Weights of a small GPT-style language model, trained from scratch on English Wikipedia: no biases in attention or MLP, 6872 steps.
MLP neurons of a small language model. Each row is named by its layer, matrix (down: output weights) and neuron, and shows model dimensions 0-169. Each number is 128 + 32 x the weight over its row's rms, rounded and kept within 0 to 255. Numbers have three digits each.
A block is one neuron, or neurons of one layer that tend to fire together. After each block is what it responds to, as a language model described it from the Wikipedia text at the highest values.

L8.down66:088071191096086133139166120165114149182152108126105107099147173111115145073152103129133112176145068169178117080193155144131181186080120136178121119126148158164108126142128175113175142136076182113132109129091199171134107154150111125088106126136099173180075120102137138088079152154164146094127088150124130134097170115159147087097068132088091124140145125071117111081110088177119115148150133071136156129135164116162066138128173139141115108109174127163107136127140081146107180106098123127119159103173104162150136090
L8.down191:105044130170092132112111182149119119093126175121111106140143144140137132136091179164134081121192152163138095162113087060174171037082124148104154088107124112131117137130147127056097136113151105160150128086125088192147085130131124129098150163176123127166116124147113080124134177160128158119102136154131124127135153133065127094097109105132156126123157106143140148073121124139176067145082177106091102146133168112097037103164107141079184155161093158147077173174095118098108128141099114121143119142109108159062128136
L8.down762:086106131156145159130096162103111137150169150150141143189108135106149213133170121147187170143148190168144159122157112155164137137134039131087122131128101158145076053111092139132133109174151142091069123089178152120087110118157136124099101116213122168178150164156098105138098111111118084127110110119168107162090099141099123160121202134136137154130103114137118128055114163111146216067109123117087114090102148130135108114095133174152099132164163141084123079170101176126051194155164115120167133144138087147114183190
L8.down1028:132152125142135132106153147113133143111176093095133145139098098158161085153131102199125100137111112152157163106148157082095086178112180072144157128157098119161109177105176142138150217137124119112169199167145082158093165175178123106143201148089093160180125127131100054162078136125155112128103127125134148125096067171156197152135169194116150159098165117208133113129141160123086128135216139109144076046120173076157122154081168137176084137146122145124148124141138137102143129145145108141142164146177143138144125102
L8.down1331:137138138124114166138132134117143130152152150105121097153145157073096128155091110130118101131132104088146137137121128156118184106132152100167112125058171121119172140083152100158099132111129111073082116097075145105119193128141103084154136120178175096170093172141107121129110170193138069121137135126069129082125162111087085151086082128095206115187116031224133122167131103143051145081152130139144137111169158125140132134171168143108172123121178134103150129139144132138178151161151122164154117156142109090134105158
L8.down1347:151139124123168093123126095097153075171125100081146111196076136080094165107131069163127116227110095129086141103131188118077134129118100155148114114168170127117133142155125127156183135208100179100150091157132196093117152168152161026079129119153118162103106109116072127133154182040206106083105070119103112151150059139192149108125122095143111183091123104169138108126129121169089121146141129136113102127166110102156174153155094100181108164131142125148125128101101094132170179155123179138103112111127117149178078141
L8.down1351:151140156090156109146156118114126129072201139162119151131087150129168094094141131141091112082097201125098137074158107065120186158114105069122158102141129166174067134091083141103172106146181090114109126148102158103087144115155167229145127171105111098155081117161067158142141182157089123130123164108144178086129139112140113175111108153122150105088101139097167174058145117172084106142115185140146137099130142122093191122133086169162103080120170133140145163127146202119110125147168154134056089121137119143147159157
L8.down1390:208160150039114109108159126172137115152163085128054188093073169119135156133144140095110130110139121117139136152144109125131113094119084116114137108118117067121080194121187151125174064142151103074164096110125183126128109177141134114149139125104101148180116190143164172149123127096183176116138144110127078090130113143174073118141099199118072173142116140089177083129134164159090125072084079184143069110094144205160100066196058120164108113130098150155121112130155090149134125169082147112124112090140184084183144140
Responds to: Mid-sequence hyphens and word pieces. Mostly the final dash in markdown table separator rows (|---|) under election or chart headers; also compound hyphens (father-in-law, singer-songwriter) and mid-name word pieces (Mun-de-lein).

L5.down60:141095159140156105109084131179113141111084140131151135065099175136106105120125160112097143116124133142128130115108112163162136083186115150118134161139119152129128131110137165076107126117114101097160155127145107139094153108189110167135135076152115144113199160138183092195128117155105120146129080115109161175071192160110125183113145146173128105127089093106118121115105114140154104154084102133173092121072106131164129162145139153137105099129102105134203152076121130102155178146114162193168179174139179134111146121
L5.down648:144145152115151153135080159176091134074156072140116150103116095074141122162078132133076109138115134097096154120145160196137124146124165162096141162115148160148113161093156141121125162140159097105177090131114110167160167129166128188161155157113154039106102130132175135096140126129134130159155110155154154134142080128089059063153142196170142172164158118106152141111102167146132173115107142167158113154102128105143094187119110147151095097110116131178083153120162104080132068083139134120139139197148101117169132183
L5.down717:108112084142122139101102177142099087119163120083131114149119139136105079163045130125129210156095121128161158093145132095129150130051145062095147195138088177080091147097162167092108103146148121171098169145158087147154127097119084123149119178147102155069202138150141077135110098125143162121133164088115154148123157187139138195153213171136156095104172077092131118097122158147116110114120123139094045124136121092123091106133133142125113145091168112140112110180093098137168148127111150198151111103131143149113178136
L5.down723:202135190077112156134134088219111148116132104072078100055156078121162124179150116163117197125127100110121124106088133096109092096148169123145115115136105132132142085077140118094085176145129095122158186155122103189124133125153159150146105079153109153164044111120209094076152119126135140090123080143139148125136136135131097103066186173154121099149133129138118101075106127095105138177149152149100094174089132067154149142206137203133078155048147097093131158144170131112122189193119185112109139147184119093185084088
L5.down906:107046200194179118133087088121115125176133090110169155109149112143174129100106124137191199190124189117156182148096156166135157137182192208123102108133149148123187143114119103113105103140162095111165150138137061113095110114119143157131087132151101140125165140109147137121115115124155114097121102111135141155118151183157143110125144152149087090139131118074140080058105123176098150181126165094133129150072110100139163154119140128163142126124123088138119213138123131130174131135075135119103142157126160116093174095
L5.down1070:098100102132161143094125148131122136143149119152185136059079112152163152128203131192127188139181136141172169054098105108141184126159095128125069167122133154198085126180086071143119138132120122154134127145195164123059127109143078119115143100177170166147145133115103086080108161135103091177212037124120126111085116136097107133093105126165149134097082094133136179075069176169135095124119102148188193093080168113110142095142200085123083122094105149168147125142094162163147174114150159145181053144146156138183098149
L5.down1098:147157143232089142188136122173076120122079130133172114149122099171140122091170141096075118112104155106183153080089126122124156154150120167146063116129144117162156157063179106121175176097079073117126147104113148136134111112121079149130117074176130113155096134133096119099096163113150122119138169123067129142069160092120103167097158101127143149126145151153119164113081086124117158105077145156221136104087138036151186117125165178150113139172126069115099150132124152099091181097152177209145069139128156094071103113
L5.down1736:116153144059105090125096173088140103109139132123118096125148211170057125087148154173125141084096171062151115147159153102106096112131104132115087132066090070114149069083100152114109110184101151069118140132042185133166143132183059098156106104104103103144199065123094120084107155129121215143104088145163135107145103166119170163175108128159095169135147084071088145137132107135110162159078085119137117105137111119128137091120127195091120147137123117118171175148125125132116126083118109151132108200115118104098119065
Responds to: Coordinator after verb. Mostly "and"/"or" right after a verb or verb-like word whose object is still pending, e.g. maintain and, protect and, compensate or, shot and.

L4.down581:179150159134117122126208153095124094108166096067112126071141147124127136098181126186139145108167115098120124171157093067087151203115092139136143207109097192170112133103123141152087148140148145120114145148160140114118138089125137154166186117095137126085093146176149141111155114142144100156114125088133151174116171067185086156171086096130149134155167084144190164091107102098157143128166166147149097086128122141081147124108156115110151106103121142181145122125071099109103145105180104170147152149083148087121180158
Responds to: Mid-word continuation pieces. Second pieces of split words or contractions, mostly the apostrophe after a pronoun or noun (We've, You're, there's) and fragments such as Ha-pp-ened.

L5.down165:124114158174142210196168095121119120133148110136138094119143155127147051102115158131142099124092163156125151104054122086045134151122209111155161122142093148135150111083115145073107207102205137097095164167170125133101144173142102145096126153144144116187101115129122131106115138097224140057128134126090161098094159159128140105152152151083118093123154159091124104086077163153100089153131121114117135167135145133152140068162128174116119093079157174107145080167132137097131124172107109084148136166143151220160160140
L5.down275:128188103092152146138081125130124154118165158141157097129215038136166172099139137161138076077137143144096133128135117093190113109126118088141130163117055129112184129104135131188126118078153110107173193153117107139138167111102131144169120167179114151101193066136119157135158155133158113165121137121194156200157177103121189117100145139137139159121107092138101138172121151071134178141116157135181149094114107130128119138129166093116143135163129163134157124158047112166069119174143091141111095180158134148159048126
L5.down402:190161145048064108155102075201180118136147117150152157079103125152117130095126146127132139219114171129160118198163111103157117142083129177164189121121119128062141145129121159122143053110142121172141128120112105122147129127131160177055091115109087146116120132150106155112108108096096111161212158150192083186141047130178144111111129109141137171112136111077126131201158114204123109104167122136163152178142104099146159132151155116149117154137161152198097051094102148112132104111129089088181155107189180149175122119
L5.down859:139111144098139083118113126084157121126149126052161144152127165124151121116130188087139062151159152089130103172142074129146155131095159079113132151106102127133149113057130144146161116168119105129104117108166156067199113176111097111165154136186135140128149178112140105126119156125136146094123111117112098140151106137129136143105126063127116091113159119112181121125122115108144214118105138137088097144149170110132166163138144138077069144100119148116152138081152092117128081163092109134141186137128107117098137119
L5.down1282:092096177135146072140133154127113114119126125121090069162112224074133127066100113116177188139135106111197120134087148059143133090163057131147146155145134110125125096188134165097113175199092173067146146167158084118106155108185094122210090099067131216165107170158139133112173139158156089120123138082115108082148101155137211161155111152134098174189113140109122087107172085080092103128221126134099115108106158033182139111163156137128134154101102142158094160121156093165126105099163121142158145156098169179129143179
L5.down1293:172148147158098084099206068072135162120123122087134113151106101084201131081116117172092154126109177128069110145099172207166095124106142115041126176152121128154120157108091140109131139104130107110158185152078109122155167161121120097205166175132114129087097148080172108144116119132164081100130131078140164148193145119172154188152162131181102123115124159155200148144120122121159187145187135137128141092137175135148162110145167151080119122188161171117113081094193133106110151137096061068119098160134102167187125106
L5.down1433:148127144106111134128140141124072103175124184137092113171055128139190155165163137117117144195137090085095055205101114090098093138171139056117099137122133167102063150080099142083105109129151148116140165162145127073182104099091128106170111112107127174147112107137056161107141210154070116061155143105145126087147076064140190105117035144112088161166099069114158155151148127148148180159131197183165043123087113087136123164101108055125089125112127147108094171101084157123124082162127149131150151165152114097140108122
L5.down1720:117109144137182187134108141084138157089148049160210127133116064144166185141145117176179139110120151087181179114143124123131109079110184099121122121142114128131115165137167060208178092107143099149196144150137114150115159137155106155096171118130136116129086130139124164063103134091099113104116150115107134144138126118133093095087106122168167149145104101100112085136103093151132125139131114132167141108139110198112170117180106103121104117095112127154123089125091135138097141178109153083114160127128106161108120156
Responds to: Mid-word subword continuations. The second piece of a word split after a short first fragment like He, We, She or pe, mostly in proper names, e.g. He-us, We-il, he-el.

L4.down443:116163161147045121138158179126144160142086156069156174126106170149079114114130140137149141100131106131210084126114194150147127101141184096126069162132084159191130117093134114114166116054152133078168138112109101132122090127156097120101107116144157182048122156151121155134122125172118140060087203154147163173129152107129150107136168118149115131131186111128138182120119116147177158141163162106112148121104125133096129166088183153146108088165107122143181158136095180091123195084131102121167140150108162138118158147
Responds to: Coordinated adjective separators. Commas, "and" or "but" linking two adjectives before one noun, as in slow but steady, paved, two-lane; also some word-piece endings (simultane-ously).

L4.down1126:111156097067116108139119131125116124103091123080091177113072153111061181145077114128113134060107086081131141128125128140118104106151131119126172124156142114149162119144134164104120135115128107131103116137187169123116191086164115152148150090142155156157094105108144108052128130151167157121186134134152135081110155121130135141144116151082168109121134110146112177156117064100202093148181142145145114085207141183128170153106160154132134124157129064081146167109178141130123118119109138154157156095149133114115080099
Responds to: Mid-word name fragments. Short word pieces in the middle of multi-token proper names, mostly places and people, such as Santa Cla(ra), Bou(le)z, Fitz(ger)ald, Lu(le)å, Bas(qu)iat, and occasionally inside ordinary compound words.

L5.down733:135123188148103113122170157123140124163134164131129159122101145211134140168153116118163051087163121148143105146142133042141136168134135105199113159124094082148155139070118173087123104169102188151117141046197166085138121104154100146059117133193093162177142086117146123126082136144104085164147190119152068105148111126099160129146125125123103165080086070139103160132183102179108122169110112094166094157101143189105131123154165130136136115105114098071176126138135116133124159096148156149158155104163129108126120091
L5.down770:112138119164123062093153102132118156095152134152083099102149165111125147115120122123115130194093122158171089158121128123089132111159112087124086169093079102136066117129153079084120142144094155132129100096138131117201093139124138156146072113190104139158183176143170160126108092098091099095107122161139139085132156143113153063094218142121104134114107095153088168078142131152100083145160086137184172132153160073101096122172117108090110139130112145107043055160171113116147103158109118111132135124143092152117196141
L5.down1042:128138178174158139131125100110139079137081134084207154199143072113139158131176114144157127152137112157173144139117106127139130185172065150081156141093072134136120202128094140169106115155115163176098184177087133124126146099091160145076169130125107212179138113130121098124144079112060098085152119132133151113152131137151103184132102066105141118100098144087112198075136147116170142087146212124126168173118171102083154072149114173148091082171111140197084117103068170107134121137114208126148138153114157080165066127
L5.down1555:117123185114097113107131149114089156158111153129147084131084121122181083183140142174120172125140097145149084157220131105137178111182136159160060059068055146139111076098129145089121133056169125140163157132137092124128065119143153156114144201128119129034138110136099162140140091102096121130111084096070173115113151041084185140107194119160142139136093164158130096070121090146176134144177193100162174178076099063144126158080057084116072158120160134174104133105126120119147110168112180083087115119127113128147155205
L5.down1580:187124194151124126173113118093101134102137128155118091086162144109121099141076051089129112114160071090123069149139148136110121082079156114127145107144171134080104122087122070098069100166093137148174151167159138116160164113111107170102186147151114102083130112165165177109121143160164102152149132132101162116132095119096055163109125156121139116104108135164157185082128136111159094138129068114154143096137161131142098172083112108172128122105159126166076128210059108182118149159076126147130164086102157133134110105
L5.down1587:115121078151149080107137142133152126045119136130148154126106132150128135091102119108122117111088149116153162092123171151151156120153104145098158156181082107083057091123088113117148112134164099126143137116101136166136125104165149176140142139136128183141156117121139136106100184140143130129140141130161125103146118125127145109129102128136154074130130168135081208171145060127139167094188169143120122131137177132102139122120125050145130188105107121174208139141153152154124060161182163148167104179054092176155071066
L5.down1773:122120115125161116062120122164135136103120131094109141105159109122171205111086138043136180139136146127152128108160162126203121105137111162117144145135139053184122133218091147152061155163146088134121112165134104083126208134131123142074108133174145127119173070147181130167092089124123169063148134097160118176143140161100134119158118147127144092176120136101171133084132074185102100144165148090095125109120107157138120137126196135187046110145139116141212159138125167108106094179114125120122111118159114181138067140
L5.down1925:128129162125142158110147119141200158148159150111125124122107072124100150078126082067103112183158129107131129125082122146100126097089103121158146136135156125127131118119109160166116180147108163118188174128156124159187114197120118119122094177130159098079139048194209147064054145126162120131113095194092117100134142123090145157178130133158094151084145144157087130113091119175146144169081098137156112111132127160126113166168078152127137066139105141129179122080096157115123124103130110050140106164185147141117131131
Responds to: Name-completing subwords; "died". Mid-word pieces that complete proper names and words (Saint|e, Fitz|si|mmons, Bad|en, Berg|en), plus "died" after He/She in biography death sections.

L4.down350:138107108110149134128103152110104134135132094117165133138123183115097147109189154133152081168145080120111090147129183128098110167072092185131174170131127133173178112154202092134152141194106101104132165147136183119114139108139142092061127085186171094112117164125148127107108162098142144113142059075104122133154039147177113097176166122118138145085143109173208043166148095095137103139046136084138142061104168148146171139135132101118142093147139070114156096116149091141130161171189180108175107146123136136125118139
Responds to: Markdown table separator dashes. The third dash of a table's second header-separator cell, as in |---|--- after a header row, in Wikipedia tables of results, discographies and elections.

L8.down33:123123125192057128122122203136119135112113124131111151190159119129140129129157052115118145119075104102122145137140098120132116149172125146094150089145187120085133133156157140119156168139144129168135160157141119113079153169178111132119193116082081165147160193166177116126098067113134174113202157128162129095073147108086151135178107186098133125147079164100189185176084075187155088148157099198145175144177091122144149127115092073161083129162121149142139136100179094127187179160143161140121123101147165081123142113
L8.down277:100096169102201133094141140117091143091103119081143119092092099138108105120170179132150126107129137197161127131055141075143179088186139104095129172150161074174101187145111067158211130131159157113138141120163211103171191131201121131098127124088081157099131107142146122157123136116117086101127090081106115128119096112163136163160159170102158125101136172108127124114194125118096130120137173066196148132088136162128166137095106118103084133112138139122166199148143109115121098087164135107082174110139143205140116146
L8.down347:132138124132158130165141095198132175078076086153111080127128069131155073125134142154119079117160170132166100090133159139157156165214048147148172143139105135149116145144138118128146133081151124140107148105162089135108178094158134149132123098136122169047155172161111103096082137081105140115105111073123112141182112091154137156158126142148144106051177130098076187143131083074116097087140164173104117150102198186129057117169073122121111144174088124135181167156149145129152099121145166106113139144112155144122125152
L8.down1111:152105155138149090117145138138100153098116100140115192141137103107150110105126146082188078154168161171126202123129091160170070149157092119116073202166111104113166156154116134092147078136110079110079233158158135132102147087091179042144057188128077173130128111106118153193098118123118105147089147099084186166145168052153137117177148136102070067095108139116147112107209082100130118164096090126086095060133143148146149147079136105079165118103142131117194169098193153183136134138131157153154185109157081125102121108
L8.down1432:206207165118142108128095155130113091127143101158175099201146099077157127084179145189122054159119090117116119072195114182120162165171121141164123148102131118161174070127144086163187178078117135139148180118160136141140185143099197136137100154109106115032167152059135114092092143123123097132128111126096136153125143140163087125129083196101144110134153152172096139120122107097159085129153104101143163145127133160159102147147102152095146150128126080130201215120187162093105136148137104080106097144105115104153156081
L8.down1453:117091184158138068158146165103124186122119136126149034155157094182131092137128066164118176109139128164128037137086153195142230112141157152078158104130137104155122122160101128135187173159175163130132096145199142088088133097084169136126166101181125111079195116109169078113128107085127134138114124112126089159107115081187089083082117142136157096131092123116096163120168153109171145121143097106099123122131194168087125087230089161132125142084170171161124106112170099136111150171119151136148161173137148135093155105
L8.down1545:099164168182157117106174093144111094157176116107185122088131157137087102121193153152167142115116142152120158107152124189117136090122153165137143142120154146142149169167098094142125116155120135102151137107150145104070153137182079133134167120156151161157119097128132117127143128150079092129189148153154102137134159132150092124124114157082155111156121122126138100123078101111136190132155150154103144166121169078138119134200138139112135096082096096127105151047118136101089153112101135141139190091100162117093121077
L8.down1644:166112173139125144119113100142105179164144100134154109180140117126140200131126161132114119182134140164111182120092146081109132150144167127146118156123148171047161103122137072139083175115124104134116095175123108130108153135186130150090190172167145077088139109158138124113142156112102138105180147115141146160136134161174129123188095029133122126135153135139153077140119039154157084152048142119121098151076138083134097148096156157152118148079134089151146065106147116123132091144119144166112141171134084083112131112
Responds to: Foreign name completions. Word-piece continuations inside non-English European names, mostly given names such as Raffa-ele, Filipp-o, Nicol-ae, and occasionally place names or words like Palaz-zo, conqu-ista-dor.

L8.down349:106148087195145103101091105166139101131140115132082166146078159142129106148113078165108157153126079164139129097087112156134083089075125075121142168123193116100149165182076142097073156203121134179144139107138094120070073103081046122103150122112115173167144121137106086138113111146197153150166159141116135120099126141143117132133088083139085170150154137070144115113077059077143103136138132126149083116153148109175118135173127090106145193158107122142155126151103125113155163185142146147120098120145099144146156089
L8.down421:087133139119160145147140108113126060115179107160079213109104178141185101146138133107136164097171111088137184128103133157134067102089095062085144144118118120127136118126091198142076137178116136166195118137157058136136026089111094114106131151175104161126116155127128187168162113152174179177200162105126174168159150090154121109071166138104122147108145108096130142081112086095163104130127162100113097136139116069099149162167130120153125125130082130105081129162099110048157221171113065101093128120120129118138114136
L8.down533:094124108116151078124122128146098139150122112151113095146185191102203089122140152134178133181179130142171120155122154101126073071109099164141123140141129150126133144176137084173107165101114120139169125159101117109132197120132148164137092100148177131147129113134119088083125141114126115111099042172196160163134132115158166092071129138165109140139121133095134134077168067127118128088117133116144161160110087131155109112149056117097138127076174128180177137186142132137130155132149059121129105135077127128161105117
L8.down647:144143196158144137166073140093188194133112095163167134067112165072148097200071137082085222125171090119155102075139128135067102144134151086115029163088119137132103143160135117096097104093136109207204140067123128133029100096157140164148124174165096129141108113154157109162101164148109153135089103164094141105107137115091103142134161123192141116148141139152128075125120087151202113149102140175130155120152124151100076169121120105146077162086133150152115190152144122132180111124154066131062069125137115112153176136
L8.down676:188109158128133159114117157135070093133144100058126086127106110117115142116115140199084088132140084141097094205112114122151135132134158044110119125084118127164150121132128124149106124184160077128111131131120145157141143126059177127112102143128134138067121156116144155145103086058148105141158149130100109170153093147108064074098137132160109193141098142109216135178084178170160068118150108128068114115047129189138056097100140187159153132088114151177137149123126171152140120139124099122168155201127142107136137175
L8.down758:132093172110123118088087131100062160109086084098118180085108182126183110166095148117084164142111069186123104089167147174110122084089129126142115133134141165108169109209102166135081151082157114204173166112146115119092083133097132118118133128139187144167185132146162099179126036109188114089128075108111145131141141098144100124082176125131077155101112153118159110117068041040103129111190169115067090095115077160168109133147106116175130065113084113104152150116126116118152135156122055119125119143121095094144123131
L8.down935:136121094153089143149122143122081118125126143114052130137099133076149067184130149105165066133097113179079159146113084165139088173154124057112173167149128136130097083133110135174130119110165077105161091132192135082065118133079067097121151121129151114132083162099111120118155152136118140053144165102132149167110139073149131156153140131101111106136114085130101172114094106132159155136172116095135113186181104151120117130133149155157097182187119153111156127138178132111150130131091131106148144098134152150202124074
L8.down1772:086028137141161105104085114142088129113131084085095171083096114133118166112112117109146141152152101173112126108178104092113112088152133069175091132124149118200190117143170152106125149098151096151162101134101077218160138170095115102102144130117148074151123155168153075137124066115112209144174104128154155066169222147143114154163190099140121171080144148148139042139103068144094073090147106133114105159159095070135071158142155108107084105140078079087184197140145088125148193149104146113126113126134153128150096113
Responds to: Pre-verb infinitive markers. Infinitival "to" right before a verb of purpose or goal (was to attend, asked attendees to boycott, first to serve), plus modals such as would and should, and from before a gerund.